config.toml
num_hidden_layers = 15
hidden_size = 256
num_attention_heads = 2
num_key_value_heads = 1
head_dim = 128
intermediate_size = 832
vocab_size = 950
hidden_act = "swiglu"
norm = "rmsnorm"
norm_place = "pre"
norm_eps = 1e-06
positions = "rope"
rope_theta = 10000.0
rope_fraction = 1.0
qk_norm = false
attn_scale = 0.0884
bias = "all"
tie_word_embeddings = false
parallel_block = false
init = "uniform"
init_std_qkv = 0.0406
init_std_o = 0.00742
init_std_up = 0.0406
init_std_down = 0.00411
optimizer = "adam_variant"
learning_rate = 0.000938
beta1 = 0.9
beta2 = 0.95
weight_decay = 0.076
lr_head = 0.0104
max_grad_norm = 2.0
warmup_steps = 292
schedule = "wsd"
decay_fraction = 0.826
decay_shape = "sqrt"
final_lr_fraction = 0.1
batch_tokens = 65536
max_seq_len = 512
doc_mask = true
train_tokens = 638600000
max_steps = 9745
dataset = "wikipedia_en"
MLP neurons of a small language model. Each row is named by its layer, matrix (gate and up: input weights) and neuron, and shows model dimensions 0-127. Each number is 500 + 25 x the weight over its row's rms, rounded and kept within 0 to 999. Numbers have three digits each. A neuron's up and down rows have the sign that makes its largest values positive.
After each neuron's rows, "fires in" lists the words (lower case) most often at its 100 highest values on Wikipedia text that the model never trained on. A number after a token or word is its count.

L9.gate567:510521503509553515535461526480487467499535505437521476494449545500514477506509516530533507448493514463482470488472471477440491460474519503542533442509490490517451479473530491515533503506538503500529498434509505521496519479530486486519491522487507500523521489493515499524489479491454498528524493471476491550513505539521482499469504508472451503482485506518508480527512490507527527523497
L9.up567:507495492512542533521546555490486503509468527526488525521500473529540532479527534529481503463525507472500508484508522474524485474471437469494479524475480490465492491498519527481509495509516488517469481534508509498465544525516501493537464545483473485511475518532505513504514521550498483550486500463515487553533521526477524460483503493479491526510526496516512517476510494484521473482519
fires in: "which" 47, "mary" 6, "jia" 5, "while" 4

L4.gate689:507478514487540534480521479499491507505492525528476505488514512486451500483496513546499508476509461455522502511514507503529530529462475459534538471485482495489557478482473471485487518490531500495516516558490536533490468488531488532542488524527488453455508512460519545499548519441439476504517452454457474489520494474500538534523510547499478517478507519480531499490467513486494490494510
L4.up689:497468468513480499531508483506513502541519494516516514487538499468511529508469525513475531547505520521477492479494491522519501492546519526485523471506518543501532475513520495502547481514462466530491511530518497474479511501514446532477545505502476479470453504466470475521461487509513463501508508473522499525486451507536510496471501485478499477510525533512532497480492531488517507464496
fires in: "when" 25, "where" 25, "renamed" 5, "hockey" 5, "whether" 4

L5.gate761:516485492514533478516500460498522532511482479497467481508520520500484488469435483483501493453494497536486546499498493528471482499497507457454500520490524478509488471498496512519529511527472504520473500531467477493474478545495519529469461511461537513514492511497488507522489532489471503510529517468473493467483511540489511461557458473526497513554494496455442466461508499486484515526529
L5.up761:496489506504490522504479487537526547476503548519520524486500506502523486490462522488492515479470489479530501540522522463549496512510493492494524518520453462508531501522462547507522480501490540558533500500536563473530492495507446479547543516475476526475502485517469517461479461460490480459532522518526476524479526528478519507521549499505505536511530532475475465498499473497535547527523
fires in: "is" 37, "after" 14, "given" 12, "against" 7, "was" 6

L9.gate303:478475505482496519459465460515471506494503552472552442494535485483471543493462459499502516529517514513489462481499479496478538486458535496506508515505506507491507503474439503499526495488541494535527458501507471513548486501509492466496527515528520574447461494503477503527512512501478526504526519513489490529523531500538509515517520467522497474491535494507514461515483488521523560488496
L9.up303:513516506469451531506554494535484474476513525510465487495504493513479553534504503547482485473508489525561484437479515484511486515522489469466474533465490460503488469438447515496507461479531517539516486539531494520541540485479509478528453566529520462477458499499517540521502498476528522512488512530489507465461506509497494476492484492499503497482499501505510503512508528485479525532470
fires in: "her" 16, "him" 12, "his" 11, "its" 9, "it" 9

L4.gate212:505448516496520500498493500480506514553492480506488475522487481527565521453467502546485468538535489519487496527533466547530506501512478520473497501496497489486485455513489510523451522485479455503535490505496536511496513465471492510540538487491522501485457472511504489493526553485495471526455562503496525517499470461502537509500521502528459525470536477475464482480465494515529456468493
L4.up212:497467489483454533526479504501487510460479477518487528509513511485519519493552506503533517486497467537473534478514491479490500481424500501538530515519523520492486494510503506517494478472497486528485512496489522497472502487457514468500509524482441511477514530509530519517495498500496492492472490497498557483539520539523545502510479511486532478452520519507475442497543509479540471552469
fires in: "in" 44, "high" 11, "dead" 7, "height" 5, "days" 5

L6.gate233:506481490501524531479553492508495449491513527503530507511532513502508456497509525520515543500486528541508472503514514485538491520461507554518529516490542499547478503524530477502490483503530513454511515544514542514518488514483464508492469492479481512464533487466531520497466486503476484471465495495465513522505458510513505507487508533468453462523496482450512521477517490488526512509456
L6.up233:498488500540546481487541465530481524491476487541508481475490490524541525485527503529476483483554526547487504504487510546478462481474522511518502481464488474560498483483490516462469491457533504456490476487518488485502456499456487492470456491503533449500498496530528495504478521478484467480518534515498529527506501460498468470498502509465494503469529520502492522517458502522500450500490
fires in: "in" 21, "as" 21, "over" 20, "since" 13, "including" 6

L6.gate535:536469524489484523534483472501512494535534536511494504526476511486495492487526478537458489482525519495461466468531520557499496525511539482507507481560484448499495496525492533523463474509483526528499549533474461481513479509455517540526456543503524506518557495531490500540497479531515492513503449512504483528478496512518494464463500519475472500553521484510469538526494467531538455531530
L6.up535:519474463499518453425527483487508479519507481543506493499480500530518505516538511476483468528482469504498488524502517529537530472514496466517487458472522543484507493478463484529475441466535485504477512472498500527520504487473526547497471527480504483494507483513493488451498487452516503538473500541480527524533519527473511503461531507480515532466505472501505478485497483515535484528499
fires in: "under" 23, "career" 17, "player" 10

L4.gate684:538521480493516501492514500503490469542471469481514469507479476546513511484519467553504524464491439532497529500555505522529487462542471538496511459496539520541549478495519483502480498451534524450512501527487548528477550501475523515499521504501484506470523513482500470456484495482490448496512534482470505555525516474490557468480520481485492499521479526501503508467486502512470494488525
L4.up684:498462525479535503499460519479453526511497551479521444512522516498528480505459521474539492516509522516497518486518478513517442483462463467463474494542564467526477479508505492509500501509516455518498480494481486523487533540484526478475512517509507455478490514512492522518497512471547545537493512480487512461475488530509522470469520517469522479457493551510464522507500510462473497463492
fires in: "in" 61, "institute" 4

L11.gate125:469478511473524510532446493518497501489485497536499548551510488493476510536499463514497484493504499535501509473538517514502491519529539512521517472467461435491467541465541535436473463477527514505538494509558471506494481483488520502496536488524500472494500514521481501497511454497452526516526496481492492495513480513503512472493508479505502515439538508533532526521486481513541481539510
L11.up125:538507534482511544478482480472529515502457521498471500477470495508518436488514490463537506479504476448488499435495535475486493482528511461535518494501494458552524483464510483495471532526479500502508479507561514528473498491492462477511509506493480476480510506516517518500451512499466451482530465541484472544508479521499513490456477530540462522473481508490502465526449494546485481517498
fires in: "he" 62, "then" 13, "she" 4

L4.gate771:531509482509563503462487469463482496521537527537538484543507524505450519481459468513462510521508517450475517503511506466536499473481504504504462468472512510543439460490496492519487483474464510474536493481500504462468491499531508515498498489483537499492479525537520540524519477500492487534523506498475494473545475448488469494540515521534508503504532483519505535508530509526503484505483
L4.up771:495481495553475502506511483527499488520537527469491453509480530508494476524509503512488525522523491474515491485504493513497488487478516493551504502455479524451528495486505528464524513515468495502518528478505530482517536483522477452494481487500512498530531482505529512514518459527460490485512476504551482506462505516512525531472450521480484491535482453460497488480541502535499489484511
fires in: "where" 26, "when" 26, "written" 7, "www" 6, "will" 5, "whether" 4

L2.gate774:470495525457522492537508509471495470554478460482513463494472518470487525490475494478490513519490523507504470526486496491530533512483507492531491504467483511486482473505447480480518526493545475464466437478528485541479490469467453462492519464521506483541516549537525473506511492503483511503450522511497501540484509518516543461513505521488473517527497481462530471490486498492456525525529
L2.up774:508499509512474501575449507504510536493511502490470495452500466509492519511539488469470505502496474476513530437498515530465504502512490462531486500525481478515510496444500457476510511514547525477493514500499489507472474475490502499468458514499495541484475484525488454499513488540476489524493501545485529479469516495495519520525499478481476510540472556488516479488497473452495498480534
fires in: "national" 32, "may" 16, "location" 4

L9.gate699:466474521499533504523538496503488474528484545510483486489514506476492518505507435501490491468535512547480506503509506519466464463503526491493491490512479478541494486476490491499472486529505494495529479516509509505500492474476502491555469545482510496493455510474484522555493480443503511513508567454533458478472484500492518537542496484433499509498542506526507504539491531486502538507525
L9.up699:475473452467454490529515521488510496459480485507493460481534502485458548505530509497507526505497493491490488466543495472513529502508456461504465499527504448510482479517486514536514494484526486484522454490520479545535548552484476483485522509531505508488494560510504507539472501508492515514536471527482536493463521514517489482484522475522535495486518456433479484487491505534521500486516
fires in: "its" 45, "s" 22, "his" 20, "whose" 4, "itself" 4

L3.gate517:464470519490526516516544477486452495529530527537461528500560512494521501485510507507516496536491501507489540543530534466506516506507494519479487506511498486488502520520480500541502511466497473514464515530505541463485502507475462488498520505503512517512440511492471490475524490463498553514510482441458497480497483532521487477507517517557504521452488511484537470503507447491484512498510
L3.up517:474466470532481479447466469563492528498479494514450544533499527534501507511512518468494520509521508488490509488499509524527461509516490516521488461506479509458480520473491510510524512484467500502488521493500451508486516451513513484496499474502472460523486500453506509493535436462492519476500499487446506517461490487485483472517492515527510532558529546487510504493488540538486490469515
fires in: "when" 36, "where" 18, "whether" 4, "desroches" 4, "matches" 4

L6.gate506:490481489454558522501476504524457481508524548546503517463501541548523543528487477507515515494497530520456520494493502523480454517496516553543508447530505471470487502511502488548473485480499527500533502543535465486493499441479514490548496499417496519500505524513461522507510520526488528479491502460526488502506493511487516526510432518528535500519550486533480509509511487454505524511494
L6.up506:475495530493512548445472522494517491478514509523522531523549553518511531496499476481506530477537448494543552493502514515543531469562519516470503520490455507486536525494477465491510454523455461537510462483505479538491508478508449533548487513491520477488525546506509472549531485523489491490498497514475465545477516497484484523482487472509535521519489500468479475495510484480517508497473
fires in: "has" 34, "had" 29, "wrote" 10, "his" 8, "having" 6, "working" 4

L6.gate706:525514519495500490487505472533547492509509521500540514488482514489494487552508460529529524511494502548523482529513476463506546488509491491506483478551498511459504489510473518485505431468529483500506504479510516547519516491508527490529480508463541536517469536510517464509475486520466504517481528459539513489534542445512460509491466518462516513491517510476500457516526450515499486511449
L6.up706:534539506496530514502523509541503473509460492550461506501488469520524534501497489501491491488498479473424524468513470520505461459507454499506523500461540510506515524539468498459505496512501510468515518524490542494508508469487491495509547522466537502544489450499533478487526517527510482504557553483503511506503468507503533463525507495515488478502518498513480524486503518481476476463547
fires in: "which" 37, "who" 28, "while" 15, "stadium" 5, "what" 4, "third" 4

L4.gate717:459442544530543474499525526502543550531534491472492505493480525504478509540455516496531507485499511507463434507531508471524469508470506503503474490498518504523515501469471524521510485525497559518525488540521513526520499517511479461486460484524508504492479499489520522480484525487479528464542505521469504526482504454532512505494483513521482458523495522496445499495514538483485470486489
L4.up717:504485512502479487545465484513472509485502487506483546518485519490510499476532466533492535541481524498471443524501499510508491461530526525513500506471497512553515529505525535496534535504530521480534493497549542463503506472494477481451496477512522479507505539513513535442531510486475531480533507516511541522495517479451472477455471457537494488460535509486505542486541489545473478482508
fires in: "in" 28, "has" 10, "since" 7, "wrote" 6, "binding" 6

L2.gate545:491488492504535520498489480522477498469502475505524559527515470534515527504459526496517466527481503472543494464460476462454499508496467483497497490488509509529498495511498506468550496485486512550470491486469489513507491488466469505497504495528497537456492550545495485542473479537520497475483519439463480482560512495542490475506508485509496503483479512533437479485517473520479449508516
L2.up545:470481519552496515489512531475544545506526505503533541471505524474469541504543503503499503518498468463504462527510508505480514496479457475470514469478499484500537525525530481499529481466501534518545561461554499442514515505496506495530517497480445489514496439508499492506471520495477475496498538542499527543488477493469494521498557483505538502501486507477453523478472491491506494513543
fires in: "on" 56, "one" 13, "only" 9, "be" 4

L4.gate614:515492538523501464526464518485523509500549534519511491526531502509468464474524468498466513512465489551487490454523505488510462510526525527475524490461484494484469477487475487525473495456502486465531481474477514466541523507483472544516480510526514533460473489498499508537485514494458484516470507462495514502464505546487433498546480483504474454552476541497524503471499522538529529497479
L4.up614:472498514551539487442470499476493540511456479463494487523502474480484505523516480479507491512530563525482508492472499536500545513511491499523484505527528480505530492529494484510501463523527530498495515481474498502461489518505459508498501543529487562521514495466479465513486453524479463535479474511523492537537477530493520476534471519554522514515535509527530481540500519498526492533487
fires in: "also" 35, "she" 34, "school" 16, "shterev" 6

L2.gate700:491541492500520505533547526487463497474550521481518488499495484501469512527469502503504520492532473442453556483524501482452491504511520515502520488474502485488549497483493548471496513497473504504471479483539526457506489499477504490557535484485511514528506518503517491538542477511504526492496481467493553493493522471520540525499488514500477468491522533485497467512483492476484460496458
L2.up700:511560484494486547472499526494509518523478459516474508467481469511498516491469490503475493486494494526478501504515487471533494486564472491498520509448533517537470512455475527546498482503505520503451491526436503497487510517483533519534494507451473507491475508510523503488531521475485512540529499544522512504457528499562505543481476491477489469499473500515504533474500527543476517509543
fires in: "as" 76

L5.gate360:474472517536505494484477494517488520482461479508530526505506487470480461500487485523525455484546528506445532466485478514450486521516449518519479521496490511509545525504502526454534507485467521497509482498504457505549489452446562490459523496492480511484534480482473522485484503476486496492493509492464487518535467495499490466512487504501456545551495527481498516505509532538451484471510
L5.up360:479504540498516530490553537490513525514511476546498490485479493487467490520487517477494504510492484434451502473494467513502469523515478522521490549498463537533533526492552541476540522535524522524492503496503528470517547478468470523497502500533471509518461467475532533446521515469500484538475509546480494497492484493493483503483507526498478486462505506502482543509489535494438501455493
fires in: "this" 23, "he" 18, "the" 17, "she" 15, "it" 6

L3.gate818:513472512516529545545454492506452519516484533543489567519508498478474529528480495479525473506448515528493515507525542499496468472522476536513484494501475493507483472489490497485500522521479478462485523547490510489448507473526469481507521521536463490470548537532517534474479503489475462440501473557439531534527495456458499492520505514485483477512525514515525490528519431529516531498479
L3.up818:472476480526501523485469507541514492537489515474521482523482488515507445499500498561481522531538458513464531436546464462519509491517473522463436485522488497515464497487487498492513491523498458481530476466518511509526452515453532486540518543506463535499486483456498500444538497497481524490473508541514488526501480530457519492506471537531477488495486526509502562476483516505516467501501
fires in: "including" 24, "included" 9, "club" 7, "class" 6, "include" 4

L4.gate792:493521506475455530522478488539471511497528527499484534524479500492493478501468539534471482492519500502531530465545518461468540459513483475480498502511476480483525525482516530498476503534499523514479481442490489536530504510498490516514486476524545493506520475505472518516484529542500482496521545488540478513545552514492518506448513535430483492504519475560533494475499467503536514468493
L4.up792:513465494526492532492498472520457473518488470514475521470504519454550500502489495489509518447527469490494501502492479473465505467484486478505477527481536468528505479521470509516513512541511496535480478536482497498516454492465496475470449488523529544464527513533533537533492482500496498519509480492509523463516521504510530479498497514468484513474475473543523484538496457474516493453475
fires in: "january" 23, "june" 19, "married" 11, "february" 11

L6.gate396:531496479528542562483496503479499542521531464542539484480491565492531488505494493500517490465494503463456528516500445528480534538520507509500485479490496497496525495493499544467500521502561480490516482510515507469550475471505508517534480524515481505476479527510517481507475452515503529491488514490524520481499506533523505518487461519468517501502485475479482465500523459461486473513513
L6.up396:496502507530506472505456543488523458533483510529516537488451494502514490439493505527521486506494517445472520448475507539460488495510470493483535511469518467458521480493545518485530462490468532493497498518503503469549483514513539502529472530483492499499444541506486478491491529499482538504464536513457495506482483525533488503476492485471487508522512487490546546516534511470492498521535
fires in: "this" 21, "each" 11, "third" 7, "and" 5, "southern" 4, "which" 4

L2.gate432:457544483504467476465477464503492491502516508510465503487516467488564507556499497512497516514518500487517495516443532468523531503515530492457496452520533513483516485490527483474502463510543489540456453508503567509462525517469461532528497495548518504537510483456524518517511490501515521483496545506530550490503492478515534482486504526446500564508506527476517493513526484502523489494486
L2.up432:456547473519533508557459508518495491515474483481536550509495529509495539523518514454527532484476523476448503471490526476530491475466501539496490512478532501469480495473480453460504462493528485512491532540554500506454524485475543553514485498457493513532488483500473491457496529536482507475506536515515447471527491532510499538479483506475563524535489448468510493473484508505506463523539
fires in: "to" 79, "conference" 4

L5.gate547:536493517450517527515455458547495488521545533475530482550513530515476508478511500523540490489497482448499521519531500485487472504532479515483528483503534455555515479466523484523485466544500517478489479524506531498513453503458527527517455527477522505536485508477509473485491527511442538500436502483504502498487549482487459528507485505499521535525503486524483472479528503484505545523540
L5.up547:545516499510494465522510468445546524468499479545518489497540510483512492493482526455487460497486467487488482511485503466465467507498473540495471548467529477469532516522483485493456493500474533491448477519493511491533517481474460462526460498484495542483505500514467514457507532489515517465546519462511488474491486524499494488504516523507533483436477495480507484514509471458501517494554
fires in: "who" 50, "while" 29, "when" 8, "whose" 4

L3.gate800:480488434489539466552449501518488493497505504550524500523515486465538490501540520488493524490501504528470513475471518511504476471480524519484501509555513486481522494493436548458504482495486468453514457437481550533531496498515485473455513514510489524511521447467501508524513504486469483484465537528485493515526488492516494509516466520516452460520502469519505507541528500528535484482514
L3.up800:493547490467526507527502502522494533514461446500489472512515502483521516510530486516524524521456494472532510499494543504472480477452507516519507513465513468525494501554492461540517517479543479471511487479507453492477476510491468509487537471525454523522493468517502478533526528472484487482484497546510486504464454521545499512544538503516513463498464483517500531482504517506538455513483
fires in: "second" 19, "since" 16, "south" 11, "length" 6

L11.gate221:485494499482518521523520487489482491507519519470470529523475494496481493501474515541491494551469508476490536514512479557492470468508542490537515508559510446541510448485500516488519498534519491503532516507511521439487472510497524545467514458507480501471482498515470511498483512520522467472511513484454531491524474524504555472444480506468474524503504466485539496508528534483493511523493
L11.up221:486499531484491526522511451506439538531542490512476457493484519438486468505519479500466521477457528490448472445476526527463480530502450474495511502525473509515515500530522464486472497508505526500477527508479555502466453518529499457503477496536469506492522508467508477506519511544500507530534460474469481507549501469487506505545523466509507516474474464493517471476527479519511521513513
fires in: "american" 27, "january" 14, "june" 13, "april" 11

L4.gate351:478489531513498454470512502502500479529470524469494470487469516528540502515510532528519483491476515475539509497508502500496555527523501527485556507555516504547494536491511497503446509508521487469508474505531524480506529473509495493471472513501493506495497489484483499507489489512520514546514538465541481503540508475532475513511470491522504543524533481539517499514501464533490470481446
L4.up351:460487496543507527514498493484522539515479540501534529522476475519504486503469471506492476516520502512470515483466493502503473482504472482526544478496538515459492514534524481484476546495452483495510527488469501502516511466467455524514455518498510509484508529527484488467485491483522478511518518537503496547474470542514531490529544527534515510537517510475490465478492547478542486482471
fires in: "where" 19, "when" 18, "she" 8, "won" 7, "were" 7, "him" 4

L5.gate758:516474500468532447531489476513502471535518552511518484454456550491480527526482531537517473512475494482468450488510466515511458460506531536478522493565498505503492496520530525518526524523520500486471515526509510511496524487490531522501498493517512530458459489491472508496491503461522522529537449465500469532505526480471535532534485485521556546519535508500505480495499486464479514476502
L5.up758:519481559487504528454492553486488531489504534493452492461481446529541509548479545537496482554531488487488505467523534480513495503483497515464527507456540512512534487520483468470508519512468487445507518441521524507486540493526492519520495545485493530476505438470529492532540489507499492525463470496498487514491472516514508515502477505470453478487497516544493536473480502495563467507504
fires in: "where" 20, "when" 18, "who" 17, "wife" 4

L11.gate241:483456480455476482510437520507484516536485499514500504516514535512535535535490459525521497526514501495508510501551504484503486528514487536536469528498490522472464501466495492497465539520480484523544541495488488486513451470480451489510514518521508516519499538536510502524487475512512519480513483452498443512550514513516495489518474471499524487547563510467497504462494498492521461477538
L11.up241:462473487493509503471474496469495545530527503470502429480490511489521484525524534517476499430496480543478558491482493513526520472470476455491499490515526489505501505463448515471530509482515492495546477537519496558498449504512466499540488492525511515500466466498484511497486499475518501484482508507560492539486523443522512489500530506494499530488483503476472479515481531498487488545513
fires in: "including" 26, "he" 17, "included" 9, "his" 7, "includes" 4

L11.gate316:533484507482477461501513512549539495482505524484542497536519484495493484515489488517500519515498463493526507504493495502532452489551489529474465497497520481519499496516490530508488504528534488560548468513523478489503524478526495494508496466532514517512505501501492472514481500479475482499457483533498504475443495505528530465456537468490513533507529545486504446484465476462519532496539
L11.up316:486467480502497498532502482505464512523461537487494495545522517465491472495532506495516452487505551541522500513505502458506510495504487473480484502467483437490462511494529503546484421482529513495523502534498511527501521493462437476507486490477487493453490493477544507509524460502496528533511498499495479491519504533492458499497499485509507473519511539529485467498537477479512463491489
fires in: "in" 57

L3.gate675:504535527454489525466486471509513494484522506484497488501482539524508498524521517500490473475525490488518479494506498521508508516489502517537510517529537501517493514555482488511531507489520506456499521501475519494489510454500531510517484504483459481500513510515506510453516505532454493473479507484531497473445506532474501514502501524495490440476515457521521508449471513529462502514498
L3.up675:536456528496478521548448502474487523503491541490505517537502514539497504491525502529570498540513451495485486477501450464497504528515503520493458480544466507474494449484516526497515498516519490530514496491453464494507472528534538536562495494510481508480490509488485514509478496484468526483439466488501476537495507510472494482483455539524507501479494504519507521509488483499527467490484
fires in: "until" 16, "april" 15, "council" 14, "philadelphia" 5

L6.gate786:497510497499507530486519483557516517509516485516468484533531536500503531509458481526479476475470501541468470518483473502470499519474507531494503465492545499549497475495469477471453484490507494456460479521550506501491498542481466471522518493480523491479492493525522522467498498499475495466477511509468505535518471513501510459491545472497498503536473527482499490512475520479523514548486
L6.up786:478496551519476493519441530493527552481504550478456544512508503496516509466533483552501455497518470482505503513512543475504464488507545479507482504547499501511524467501472470501490574502525529485469499472495519522466464535475537546534472533486497483465525520527480473517498525496486504459469522535520534533510521531511515447478494509508453542520527547525551507505531469499507487523452
fires in: "national" 35, "school" 12, "similar" 5

L3.gate136:496462511497501486493503486475486505495453518489538494461504506507467525494479464476524529520503472537503508468478474513534521512479484478468463502496507474486493480491525492491474460498569471486517494466518530509475524518506480507496497537544483481484469502524526459467457491491507459513465497475500520457523506457484527543484471494525480522468527502454486481507485512513489501510499
L3.up136:518493527482516539457505523480506514508483498542501498532547501460527496472506485543509516480493488477485516517489517482534508502489468470501523489513521506495544464454501490534455543551484463494453521506479500474527485476457499474479487485525543489495467484468512490498507521465502539516479511489464466527485481516535512511526473527471527509478482514515521507487513502500491455488506
fires in: "were" 20, "where" 15, "in" 9, "after" 7, "weeks" 4

L9.gate331:502487512528458532471478480503538483460533503505521501497488524497503524517485474479511500508538495547472496503501505515499516529487545456509522526509482486502474499503516481483491532520498504499459507522501488473468516527484515470476495549484456485487493528476528519537529521519499500494523561450456493490481522492526490485518483500506494459555489539499528519531490470573520531512521
L9.up331:557485442479511451466508522492496481519525517549484458511476477448485510527524501479455494494482456503484557479476491516483484523462450480516526510503494531472536505493461537472484461492474477494504514458525538499528512498493535529497515504472482495516498498472500469523478483497524459499546517526516494472474489519442487497530496511504467510526466460494456516470461492514518551469528
fires in: "and" 22, "in" 15, "by" 7, "player" 6, "of" 4

L3.gate525:473525547494462497514508494509464489473465532483502523527494512488499521497492482461511500534557494485485521498487484440545509456528470487499515507524497471464485534484528533539512474495485513507480534480454534505536508483471512507510457486514506501475499515510530485480498507486533467478479486512485497508492461547485506457494468457524512518492496484487506500494526523490518509495519
L3.up525:491484526488545504469532481520467492469508542522495498542511546508479510505523486481551497449502530469497529532514483551473478521469500509494477459497529483482501525511545475498475523490501469531490502504534496515470483516551546512502488502490521496455532536482496513432513499497535456534545521497489482520523440526477488518481503497475546536478546499479473523499505537465500519467509
fires in: "10" 33, "11" 22

L5.gate257:509499515516534520464477490495493491513503526541498522467489480466513462457514455501514462539530490448497525440543490505506527521544509517504546530478450459510542486498511518481497519530515484520513496478433482474487493469521520442504498525477533494471519509468497467495518487464489509526470528500496498530514531489525491497497507529532456505458562502491493480514468538520471477526475
L5.up257:502503544479510548491508468515475485515487495534468503450472494468475474502446499476506519469498507478525473482470491505532514534466468517520506516526563488535502511490449483455440488490472450467492513500480494522486516472464494510482540485500499470491488486466548498470473479499479507510521497520487486524541518486506537510463534531452507499470484483486510493468512481475481494499503
fires in: "as" 28, "people" 13, "church" 9, "by" 7, "purchased" 4

L3.gate45:527510524530464491476483480508490536507483549536480470505475470519456520476502528539508501540497486493493513542514490485493509472509486474548500489473528525509487514498462478529512450479460476469498492520495534470538539490511458526476456534489487485483461502474513504496476535502515533456450471477479498484569523502503506526475492514498500494525549481488532534524513525467504505463493
L3.up45:481526507507511525445504486533522485502517504483479506516454518514489487516503502502461523519500499508488493484487486563494515454469496561514526481512536519458525474472459476527523439484490483503495492511459482490476506502556542510520494475496533516480511509493534520508454465549508523527513549512560532498519515523442485474455470483515549541488543534517480481489500501490494485521452
fires in: "which" 41, "who" 21, "while" 13, "where" 9, "when" 4

L6.gate673:489545572520490499491496509527499511514526504515559501446490485467489514489466535533500494551480485501530472543498510496532501500475541492532513496476493516530497496494490491496497535459550542510505546533538495501506458485515469526499464505485513516541505456533511497532528503520519484518509511494505498454534490504499500520495471493472486473502456519525473479478517467471501510537448
L6.up673:471451450512496492443466512512473503528465440482553506489459493475489544528478502483479490506529483499480500529523494464552530554493464515500464458499470540494461526481468545539482503468512477520471476540485517538500499526486507503485519506508515493505495522514533473480502501500517557504508521542520472519490510541513537477529528520526493482500530473480484491472525471490522513501513
fires in: "career" 22, "first" 16, "cancer" 7, "current" 6, "yellow" 4

L9.gate81:525499490513498495492444478486538483455483531488492530550470541505499478506477528528467490510502508504518509495469444518501515538514529494461508495551503479533509489520527543494522503485498456531516507525490497542480488502489517455516483493518538522479518493517475527543472495530470462485450499485503484500498492504463504529440463509507530454502527505512478480468500501507540551506492
L9.up81:508435489479457469514474520513499515475481485477534497526521505473476494460519494480524506454477489514481524467428510554486460489528463520484481476530519507537493499489537503505542445497528502504470515524484488505467525459518509527542509535519496504521503480462467498502515464481513509530516445460487487478528484506485468511506493532497483502469519485490506481509507498444466513511536
fires in: "also" 46, "version" 8

L4.gate290:473524524502492482529491495485503506511511521537486530486487520494487498485518498530530482516515507473487452427453505511460499540502459524534505476530505505488527469526505530505459537474521534483502492508502453520524511464506480513502525484524544522454508488496489530494507501470527509482508472477561507503477507493531532526514500502505516493530448498531480494458472498469478485448519
L4.up290:520461509454480485531485529476524505527479522440451468515486510519441446493504544534546509507483512517504503475477504526527526510520509544474471491502490511518550467500515491516546488484499481528544494506494472519503524496511438537517481494470536480476503491500507527493539479479449446519534483445514482493464511508490529516489528503530486501537547500460533506509485483503474491475484
fires in: "between" 20, "also" 18, "based" 13, "philadelphia" 5, "accepted" 4, "developed" 4

L6.gate481:513509522418494507489516504474494492518463504488457566473503541483527501480501473564505489514468456508504506485505442501478500502483529505539519486479491516458496465518469478539530435534471511519499504513504527501474478524522455512468449521536489512530541480540511549515529459546505471525479511504539532465510498537527510490481477517499479466480480533450451499514475510482471477520482
L6.up481:499514504505485475524530531512514533537502506501477479519496513467504511537532478470490503469502463531469463463514510541519497490514531525508488451546481526509471471484527469506464497505501465489478484502468465477470520540509492531572469483528531521474474470540513496507499497521476507509544482535538494482497480535534499523484474517514489504494532512524495487463469501485471513517474
fires in: "county" 19, "country" 16, "council" 10, "could" 5, "couple" 5

L4.gate185:539488509460499539522508463478465496498502501481504537540488527502527483482535520480499549511518478535521503526550511470483470521523506480534471496521463507533469485469451497528503485524541501549544452502518543466484506516482506508490498524479538540495508472469481512498522462498483452479463563469548489533526521517504501481508512519477496480483511491512517493468503506454483486501477
L4.up185:482508530566488523493481544506479460506505453471444504528528459521490490478507501492491517501517480522531516512504518540465514494489487487481479490508483491519506482507499498487533525494462463464491506549513480515532475534511500544487509493502527465481506499526491514548510485522484497470513469517537494542496480522521451515508517521501473456491499503514504540492485523499488520518497
fires in: "july" 21, "february" 14, "married" 10, "australia" 8, "april" 8

L2.gate408:516477510508529508466491470463476487478504493526520510471490524466494518530516483520561465503485518508479486504519549500559545470457492520477500485525523499551501480496520538463475474506461499509515491508496480488543487483475481457498519495548512479496531522497470509501478509505518498478522523529515460443467462496500511501534476496514516538469462481521486502527483485544485507479505
L2.up408:523493516536504500480528531539460535453525481515515483479524493482521478485477470511518511528534538555478489485517539524472502471463486499509475537515505554474477500498483475486524469566502518503474523535524480553532500467490520512521502473469473500485513527481519490501481529487517544487502530501502474525508470511484459542495494482511548549507501536469528532504507503529529470477536
fires in: "to" 79

L6.gate15:520469499500518484495535452515467499467475527534470482516467460470479492514506514487502495484503534517503500515484461505514463477498489478490464476515484484472498499482512488494486503479478524555542497469524537500479484459470492488539539497508522511520479520488481536489488530445478451528506507498577503472547522533525519490517454543473500527486487516490495477448480489519486495526541
L6.up15:512506517481501517473483540496543495519558523487507460465456535451507512492485485459482510500521495446498506473527510466535517502524496477492526526495521481527542509524478484476486522473516509478487548501523529466495474507486462510525487483454472538513508481481468492510513520485497538466480528506524496482524503500457512543503487517506503482493518495494523498501523471502457499476503
fires in: "was" 41, "is" 36, "born" 9